Part of a small language model's weights: 16 layers, RMSNorm before each block.
MLP neurons of a small language model. Each row is named by its layer, matrix (gate and up: input weights) and neuron, and shows model dimensions 16-111. Each number is 200 + 40 x the weight over its row's rms, rounded and kept within 0 to 999. A neuron's up and down rows have the sign that makes its largest values positive.
A block is one neuron, or neurons of one layer that tend to fire together. After each block is what it responds to, as a language model described it from the Wikipedia text at the highest values.

L3.gate95,164,170,193,160,170,128,215,237,198,238,171,245,216,292,202,167,125,202,176,132,240,182,208,133,91,123,226,227,166,194,155,235,228,216,223,183,265,213,232,187,268,184,164,219,215,178,199,180,220,188,202,122,235,131,218,140,177,195,235,191,217,251,209,165,208,169,200,187,183,240,178,200,195,154,189,195,235,169,153,211,123,131,163,170,211,252,216,240,239,247,175,193,220,164,91,179
L3.up95,223,239,183,217,226,139,206,229,154,198,171,243,193,261,214,137,141,209,151,150,244,238,219,179,128,130,215,191,189,144,122,206,235,206,188,205,238,200,215,231,215,187,192,189,182,225,211,186,206,236,214,167,196,152,223,187,181,189,211,179,167,208,217,124,198,188,204,181,213,203,247,189,173,177,266,181,199,158,188,155,145,169,226,216,200,266,232,228,161,275,123,186,298,223,122,155
L3.gate260,155,191,151,255,203,109,210,237,172,218,179,267,221,202,176,135,140,215,242,190,220,138,214,226,174,194,234,229,167,166,131,203,205,256,304,186,230,189,169,149,207,205,128,156,202,168,235,168,158,227,228,162,230,199,217,227,119,122,235,217,132,211,131,207,277,259,184,209,227,174,247,211,193,268,275,214,168,211,235,100,192,196,186,168,253,204,163,288,206,244,219,228,214,212,234,131
L3.up260,141,105,149,235,223,188,212,145,152,161,208,280,195,282,178,180,215,213,185,177,217,205,203,205,217,189,258,198,277,177,172,158,296,252,200,249,257,249,161,225,311,216,176,157,216,141,219,242,188,264,247,197,228,201,130,139,148,198,219,165,196,218,238,168,265,250,177,158,216,190,159,125,227,206,262,190,189,209,184,169,173,221,241,153,251,210,236,264,203,207,203,237,208,215,208,184
L3.gate335,213,214,156,176,194,234,204,283,86,225,230,238,162,199,227,175,112,206,206,191,170,227,155,189,260,146,187,196,281,184,160,199,225,268,257,185,276,126,190,260,165,166,181,175,246,190,121,220,217,199,175,246,245,179,261,170,235,99,185,147,245,187,184,227,233,102,189,179,214,204,168,240,202,214,163,149,198,227,187,191,171,238,185,220,174,204,241,125,134,239,289,248,192,191,134,223
L3.up335,220,243,232,256,208,208,162,205,165,241,223,255,176,224,96,185,163,265,191,223,207,207,187,234,190,174,208,164,230,192,218,151,205,247,168,223,301,160,292,192,211,175,226,170,191,223,254,187,210,213,161,178,207,204,228,145,201,222,202,175,249,190,200,225,160,171,217,210,155,148,217,163,199,191,250,177,224,227,201,161,186,230,142,247,243,194,231,151,185,239,239,214,171,221,174,210
L3.gate342,144,264,236,163,199,124,133,134,258,200,182,284,248,246,104,191,269,163,242,214,226,171,184,269,184,232,145,159,204,252,202,163,211,209,224,240,245,185,195,117,208,198,167,160,194,212,245,184,265,286,156,228,244,184,218,236,239,193,209,231,165,175,309,243,243,210,174,185,151,240,169,200,247,236,273,215,262,215,207,199,252,248,176,250,207,188,275,158,201,219,204,210,125,287,174,164
L3.up342,221,152,181,165,150,118,161,237,237,184,176,282,264,218,135,202,246,129,218,152,238,141,146,253,167,225,185,211,168,224,238,231,199,190,195,293,219,127,215,157,201,186,181,241,136,225,223,221,247,231,204,217,234,225,258,198,164,117,235,254,223,161,214,223,258,250,124,191,108,247,207,221,257,177,234,189,262,183,216,173,272,229,172,174,221,203,270,152,200,206,218,197,205,242,198,191
L3.gate513,173,237,239,133,250,289,169,101,209,209,226,216,135,254,194,189,168,202,263,236,219,218,113,249,156,274,213,264,91,289,174,218,262,196,121,190,203,184,184,107,177,150,136,177,190,216,180,181,228,267,206,188,212,200,233,217,215,148,189,181,137,135,198,197,186,182,203,190,219,207,116,148,258,114,254,259,223,263,264,202,238,193,181,221,178,125,168,165,203,283,201,234,158,212,233,230
L3.up513,218,220,244,185,274,178,200,133,170,239,176,246,121,214,223,151,183,273,262,137,175,166,204,236,144,187,256,259,75,197,187,272,215,233,153,213,269,148,171,199,199,195,164,184,165,130,173,236,242,256,123,208,172,155,206,241,228,163,232,187,260,224,235,275,215,220,136,221,175,236,190,165,230,107,194,204,201,252,204,253,213,157,133,265,149,194,211,201,186,229,247,204,164,218,230,220
L3.gate769,186,246,219,184,247,208,205,115,177,227,178,165,182,189,175,194,194,167,160,225,245,187,203,206,156,198,217,205,170,200,235,228,272,188,231,227,231,227,281,167,123,152,202,163,175,248,205,207,203,172,189,219,250,164,182,270,247,253,275,197,150,249,204,207,91,149,164,123,178,124,204,148,197,149,189,171,229,266,171,236,271,180,168,204,246,181,161,193,176,257,204,159,167,204,181,156
L3.up769,218,251,200,141,215,180,168,126,252,243,181,167,124,247,192,169,194,212,227,194,240,169,171,115,205,152,190,148,187,250,228,227,201,140,240,235,188,215,301,187,222,164,206,196,196,149,216,216,254,213,219,220,235,109,214,249,186,255,252,196,149,252,264,201,70,159,208,128,218,204,167,118,282,167,221,214,184,189,258,223,233,198,245,186,239,240,184,253,150,181,239,140,185,145,168,151
L3.gate1030,212,178,162,178,178,214,226,202,122,230,191,336,234,286,288,159,210,179,263,261,248,212,113,199,169,242,156,235,154,221,219,200,207,156,187,184,149,187,198,159,215,197,235,234,184,260,174,230,223,170,164,174,130,141,223,243,243,128,164,259,228,233,190,201,186,237,202,180,291,205,197,79,193,279,251,181,239,200,148,215,239,188,210,199,240,154,195,211,169,229,241,129,174,174,291,237
L3.up1030,181,163,180,167,176,236,171,210,171,241,176,245,234,248,253,169,213,142,215,232,250,221,245,263,143,258,186,225,161,212,219,217,211,188,158,234,220,161,226,133,158,154,255,191,167,235,203,210,270,179,199,204,186,186,233,214,201,142,197,218,200,232,151,194,195,171,234,171,233,183,295,105,196,223,184,200,223,173,202,187,217,231,166,253,251,161,184,199,233,269,195,147,195,172,192,103
L3.gate1033,227,253,163,170,205,199,210,221,185,212,151,268,231,221,317,163,223,140,181,184,176,181,181,191,139,227,276,256,133,266,191,214,211,285,249,203,212,98,151,199,185,268,195,204,151,217,192,165,179,249,167,225,227,208,222,275,229,72,215,192,243,187,157,116,163,283,192,152,182,221,199,211,180,178,259,270,210,194,163,256,237,235,198,164,225,217,186,185,263,251,148,235,205,217,153,163
L3.up1033,238,189,201,23,226,264,223,256,176,221,144,215,182,237,151,165,184,255,201,196,256,210,219,220,179,229,184,223,131,178,148,220,246,219,254,139,218,157,250,119,232,224,152,212,136,227,203,130,146,236,190,154,164,151,170,204,185,212,258,184,129,201,239,189,247,188,188,118,285,184,167,170,223,168,193,252,237,229,148,158,222,233,206,239,174,203,173,202,259,212,179,162,248,229,184,199
Description: Word-final suffix completion. Suffix tokens that finish a word split from its stem, mostly plural -s, also -ing, -ties, -ry, as in substance-s, damp-ing, uncertain-ties.

L3.gate140,180,192,216,173,175,225,217,168,203,175,242,198,242,232,157,224,211,151,193,209,200,253,315,237,238,215,243,177,161,166,137,196,183,241,210,190,206,173,176,227,138,254,242,247,217,149,149,243,182,248,193,197,179,178,258,246,138,221,210,201,217,240,175,163,167,148,193,255,204,165,237,187,143,149,216,272,198,212,168,261,114,200,238,196,208,192,158,182,180,296,220,214,175,178,191,141
L3.up140,194,170,251,216,171,141,187,195,232,159,229,228,270,212,161,218,242,242,208,274,236,248,259,152,224,233,240,149,209,189,177,188,163,160,202,211,246,223,193,202,173,264,277,261,228,174,181,242,232,235,157,181,143,240,206,260,190,249,240,261,222,149,144,177,186,122,177,221,257,181,236,198,205,127,229,202,184,236,172,273,161,229,217,199,255,171,188,215,150,233,226,246,224,157,141,183
L3.gate218,295,237,190,212,180,270,270,224,205,170,205,227,180,219,190,176,283,244,192,245,250,226,190,188,148,191,224,145,178,196,238,227,216,178,272,173,224,167,256,169,225,214,156,258,236,274,195,151,294,224,231,179,250,211,184,279,247,262,214,222,163,139,188,189,237,167,265,239,275,246,273,215,156,212,138,142,169,175,148,238,217,115,231,170,178,205,133,194,235,225,203,208,173,265,239,177
L3.up218,135,216,195,202,149,190,211,155,202,233,211,254,243,222,201,200,265,229,134,162,232,143,211,188,168,240,142,197,157,165,158,219,197,213,231,136,249,143,204,187,129,210,235,166,150,162,149,213,221,254,184,244,171,240,231,227,212,233,175,194,259,230,210,161,180,215,218,120,165,196,205,239,247,213,183,234,195,208,203,211,192,162,258,242,208,257,226,190,191,189,247,236,180,222,220,238
L3.gate457,145,182,226,233,195,239,169,200,231,170,157,247,207,235,254,224,182,93,195,200,181,160,211,245,184,290,192,203,245,183,160,159,220,275,243,226,177,167,267,178,236,183,194,224,239,219,150,193,179,222,180,112,197,202,232,150,218,200,192,222,207,250,252,221,212,135,181,287,254,177,199,163,258,182,226,137,222,264,241,192,184,158,209,215,188,252,176,196,141,236,196,169,196,255,160,183
L3.up457,147,206,209,169,136,261,153,185,162,227,148,233,243,224,177,221,190,152,276,201,142,158,224,212,195,263,185,217,208,172,161,214,215,290,263,215,179,165,276,198,188,208,208,207,243,177,207,180,186,141,227,137,231,241,223,198,205,218,243,260,232,246,239,222,192,130,189,275,170,171,246,230,233,210,164,141,163,207,252,151,153,171,235,246,264,158,145,207,142,187,222,182,221,189,181,245
L3.gate588,209,174,168,170,218,159,235,186,210,259,204,201,274,213,218,208,254,209,248,234,263,156,270,231,188,199,292,234,225,174,256,185,211,227,249,155,192,236,215,157,133,207,231,231,261,200,188,158,238,207,220,236,212,170,207,236,244,271,213,196,155,159,129,199,255,204,227,278,124,183,296,207,195,129,193,185,191,167,158,154,209,242,237,180,240,225,217,166,256,201,143,192,147,206,263,212
L3.up588,183,228,205,107,248,168,181,234,83,234,162,166,157,165,238,182,203,194,223,155,154,153,254,163,171,197,177,170,185,267,213,174,211,150,193,199,175,161,196,225,242,179,216,145,204,233,189,154,239,289,297,263,221,201,210,262,159,201,201,204,249,181,122,204,144,223,204,265,224,203,207,239,187,216,251,207,228,209,232,187,226,205,152,232,188,212,204,207,243,260,205,227,226,207,161,182
L3.gate908,254,135,191,198,176,212,247,169,222,158,233,110,165,244,130,185,181,164,187,202,230,234,198,165,172,209,199,155,221,222,165,181,240,213,228,128,260,152,185,239,179,232,139,221,160,166,175,174,229,237,204,108,179,235,265,252,187,193,153,164,175,147,204,266,112,205,213,254,247,284,218,271,180,163,203,167,177,177,163,243,175,172,221,235,207,213,159,246,147,212,220,254,180,199,211,202
L3.up908,260,131,173,224,159,204,214,123,205,179,166,193,122,161,184,204,172,135,201,135,135,219,228,185,199,255,203,173,190,249,205,178,214,240,204,184,159,143,124,202,202,220,210,224,191,212,225,159,276,219,258,118,235,259,246,235,142,158,205,187,222,156,171,204,181,210,288,201,233,218,274,212,168,180,198,173,217,192,192,199,125,192,280,252,202,161,172,221,219,226,252,173,214,206,145,193
L3.gate936,133,169,196,183,242,234,189,180,173,141,245,200,129,222,196,197,200,187,241,154,214,199,220,171,184,176,138,201,237,145,297,246,204,212,203,208,139,225,205,109,113,194,242,151,199,219,176,243,149,158,169,252,177,234,195,210,167,117,192,180,233,175,207,199,189,178,177,221,247,133,207,216,196,171,180,220,233,240,266,189,204,240,216,241,208,159,213,230,299,253,188,257,180,223,218,144
L3.up936,215,200,241,185,294,190,214,154,195,224,226,184,165,269,186,181,194,167,220,238,268,192,229,190,195,190,243,179,179,187,179,161,138,215,245,197,217,207,188,217,229,141,235,240,251,208,156,196,234,183,175,207,151,200,196,209,258,200,235,254,211,119,190,215,187,253,231,197,285,317,204,204,186,201,139,169,208,221,230,238,161,223,243,301,197,247,170,267,249,263,176,184,202,327,161,201
L3.gate1072,196,200,188,127,150,137,162,204,235,277,221,189,182,214,269,230,150,222,302,255,214,130,194,240,200,229,204,184,157,229,223,217,177,286,148,278,186,166,126,212,238,175,127,200,189,187,211,227,205,226,152,173,201,187,261,247,311,139,239,182,164,134,190,171,147,191,198,160,214,273,177,240,174,306,225,223,172,159,186,231,177,245,240,218,120,148,203,157,181,221,217,215,137,243,194,175
L3.up1072,180,175,242,158,228,184,179,221,201,247,253,162,289,260,243,214,189,121,241,259,162,143,125,273,230,217,221,141,213,240,200,242,244,166,178,261,185,253,201,227,225,195,241,195,156,172,164,210,138,216,177,231,211,205,283,155,232,231,258,184,120,182,260,203,182,184,174,222,144,256,123,256,202,203,124,199,143,227,167,218,208,222,185,188,221,225,200,251,230,238,282,159,123,145,217,163
L3.gate1134,228,195,234,190,169,203,129,197,114,292,209,275,234,163,199,233,187,212,194,184,219,159,265,170,170,175,170,140,155,178,98,254,172,246,243,178,214,152,176,165,138,201,209,196,180,200,232,215,172,240,219,173,200,161,277,249,131,199,159,175,214,161,208,198,172,189,220,228,228,285,254,194,230,194,170,214,183,180,174,183,150,151,173,253,201,245,162,212,235,137,195,167,244,179,254,240
L3.up1134,230,181,254,128,190,216,212,214,194,182,193,312,192,203,224,172,207,185,233,209,205,148,233,177,170,183,175,120,177,238,202,271,241,230,232,198,242,212,232,129,184,200,222,160,207,143,263,248,241,213,203,152,216,208,288,213,137,188,196,191,211,179,212,247,120,177,222,231,156,240,231,253,276,150,131,175,197,201,229,209,202,149,228,173,171,234,135,196,270,109,202,165,291,201,228,130
Description: Additive adverb "also". Mostly "also" right after a subject or verb adding a further fact, e.g. "he also holds", "also known as"; weaker on verb suffixes like -ed, -ing.

L12.gate218,148,178,217,167,262,143,167,214,204,260,173,226,223,162,174,225,159,210,146,210,229,255,246,179,269,187,149,207,204,168,254,250,168,296,194,126,190,174,278,244,226,184,189,254,223,143,221,190,248,280,252,223,207,198,306,235,213,182,183,198,224,224,194,154,222,252,133,218,160,202,191,199,244,167,257,199,168,208,275,189,192,163,150,192,172,215,178,251,182,200,226,267,113,182,144,204
L12.up218,202,146,229,175,241,205,223,264,164,224,218,249,211,196,178,174,175,181,230,205,175,202,269,255,231,187,155,189,244,87,223,166,166,261,235,200,133,179,184,261,179,169,160,242,234,234,161,200,253,202,196,197,162,233,236,259,253,154,195,293,247,183,210,171,223,209,136,245,214,235,210,242,192,227,253,168,213,255,173,232,200,186,157,228,208,191,163,169,194,285,194,211,205,170,183,215
L12.gate730,173,189,222,170,271,261,238,272,122,222,167,232,206,194,158,190,99,170,239,263,203,201,188,209,253,215,245,133,153,180,242,244,217,305,163,198,216,211,152,242,298,225,168,225,198,201,180,131,226,169,205,176,274,218,214,276,261,260,194,278,205,109,161,214,227,240,132,139,190,267,172,303,238,222,153,186,147,197,195,194,181,193,165,244,200,196,183,230,166,207,234,172,145,145,186,199
L12.up730,149,191,230,130,202,210,140,119,122,202,266,196,227,276,192,254,191,161,153,87,225,207,189,245,211,271,236,241,200,208,246,237,145,228,242,167,136,213,188,206,219,193,175,220,169,175,195,256,200,173,153,190,191,163,189,215,218,237,170,231,220,110,189,197,242,196,219,120,210,173,206,192,240,119,276,109,193,208,151,272,211,214,178,255,251,231,193,210,223,176,258,147,184,158,204,151
Description: Pre-verb adverbs after subjects. Adverbs and connectives placed between a subject and its verb, such as now, still, also, currently, plus list-joining and or then after commas.

L2.gate93,197,183,237,125,232,192,221,277,209,211,190,244,214,241,176,172,209,155,245,168,146,159,155,177,229,232,144,253,187,174,253,222,234,182,162,122,189,161,229,129,195,215,267,217,217,214,185,194,197,212,234,228,182,172,208,167,174,173,222,164,163,196,187,229,207,189,172,139,188,183,256,156,179,211,233,184,187,217,224,183,252,191,237,261,222,215,142,239,232,210,219,101,257,184,272,271
L2.up93,155,159,169,125,234,173,241,179,207,159,199,169,260,197,283,241,184,191,208,198,168,247,156,227,204,219,248,241,206,222,203,134,206,157,164,172,190,189,223,165,175,237,199,205,268,155,247,185,184,243,220,233,141,133,213,223,234,144,166,200,130,216,227,159,191,131,255,81,244,226,170,217,166,193,213,184,149,261,206,164,251,211,223,190,255,228,260,245,230,203,147,116,256,145,255,213
L2.gate497,210,218,191,257,174,138,161,204,145,139,244,271,178,202,213,224,257,246,185,220,151,222,173,156,212,209,216,231,196,156,219,312,157,192,228,226,208,234,161,200,206,207,227,209,225,254,118,205,192,258,290,229,233,215,222,293,234,333,211,268,235,215,206,222,261,207,196,212,171,153,197,208,218,132,195,164,199,270,180,180,143,272,241,223,214,151,274,214,199,213,186,225,232,185,219,199
L2.up497,171,122,227,194,162,280,208,201,118,208,220,243,251,193,228,230,144,140,210,163,245,216,295,105,268,218,159,143,157,120,185,286,153,211,251,205,197,144,174,255,219,184,269,214,183,193,208,173,221,249,272,249,168,162,207,262,172,196,197,138,192,241,206,220,201,204,247,216,178,150,250,150,249,170,230,201,152,142,172,169,181,128,130,186,186,241,226,248,176,194,243,118,162,210,144,192
L2.gate692,134,217,230,195,152,161,190,111,143,169,161,224,218,185,235,246,166,190,274,171,151,196,139,194,186,232,184,253,130,187,236,246,231,177,217,214,241,222,222,262,170,201,182,182,180,162,209,192,228,251,246,247,207,154,245,141,197,162,193,111,223,225,207,200,211,216,167,165,183,184,202,183,172,181,214,203,234,199,174,188,171,213,200,213,192,202,182,122,197,222,217,106,252,182,295,155
L2.up692,161,250,262,228,171,205,196,120,110,221,186,205,188,268,200,181,117,177,265,155,186,183,177,228,173,218,187,204,176,186,187,197,252,216,172,126,257,165,270,268,205,221,205,174,239,179,174,171,235,238,191,251,153,145,193,154,215,180,188,170,258,186,231,195,210,212,208,181,148,169,251,173,206,180,260,190,205,219,193,242,165,241,243,251,277,124,188,152,238,240,169,127,246,158,303,172
L2.gate876,170,233,170,198,181,134,201,204,165,168,240,222,106,236,241,257,210,236,184,143,197,127,165,101,319,192,136,229,217,113,220,212,137,154,192,254,191,203,200,198,165,197,245,239,157,66,186,219,213,238,165,207,171,223,190,238,148,154,273,210,264,169,166,309,162,227,158,145,185,191,262,212,183,180,217,180,202,205,134,159,202,149,224,210,159,224,217,137,228,192,140,163,214,161,251,145
L2.up876,169,191,182,158,209,239,174,236,235,267,229,192,184,219,201,169,261,221,197,244,225,260,185,240,266,254,230,257,185,198,281,120,214,243,188,217,231,173,183,168,256,110,245,216,200,184,151,149,196,238,241,168,138,214,196,243,142,189,208,205,263,147,201,216,212,167,231,189,244,162,203,167,218,240,186,225,238,240,199,160,248,234,193,152,221,213,194,141,243,234,132,183,216,201,231,193
Description: Additive also, surnames. Mostly the adverb also right after a subject or There are/is (The film also, He is also); sometimes sentence-initial This, not, and surnames in lists or tables.

L12.gate119,213,240,213,201,201,197,161,272,202,179,195,145,232,234,206,129,202,209,189,152,233,152,182,190,136,221,195,236,215,234,210,182,262,233,314,241,185,172,155,199,239,198,118,215,210,233,228,251,272,172,195,205,234,225,211,247,198,208,154,225,207,227,172,198,260,201,201,194,203,114,206,210,243,250,213,189,286,264,210,192,182,289,196,177,130,181,234,259,196,170,125,248,95,233,141,241
L12.up119,183,176,204,192,117,243,212,198,245,242,251,206,255,192,179,237,198,112,201,192,228,183,194,166,251,239,190,118,192,226,167,109,289,192,223,169,238,242,161,233,197,228,134,290,224,211,219,200,224,173,164,208,209,190,202,168,239,160,238,169,212,125,227,167,239,175,201,230,306,202,160,175,262,140,216,143,273,138,188,190,210,196,227,171,254,170,224,236,186,245,232,219,159,156,164,202
L12.gate335,155,102,211,154,192,173,254,263,242,296,119,211,297,142,155,229,198,174,151,219,199,272,171,246,179,192,154,189,215,139,168,249,228,166,226,215,123,178,198,187,171,223,121,244,210,198,251,243,164,213,167,152,205,168,250,198,230,265,215,254,171,179,223,234,207,219,121,130,250,136,195,156,260,197,261,208,207,148,194,154,178,143,200,181,218,187,191,247,189,205,246,189,167,210,161,202
L12.up335,144,191,262,255,219,291,203,212,188,224,233,304,241,265,246,198,175,274,206,249,129,228,217,202,180,208,213,227,233,192,210,197,280,182,189,183,245,168,253,152,222,174,95,193,204,231,188,212,189,300,141,182,208,219,247,264,235,243,240,176,134,261,232,197,218,147,212,107,171,139,154,149,205,214,252,195,224,259,223,182,243,180,170,209,210,228,123,199,242,195,189,237,193,116,211,196
Description: Plural subject head nouns. Head nouns, mostly plural, ending a noun phrase that acts as the sentence subject before a verb or comma, e.g. areas, texts, samples, works, households.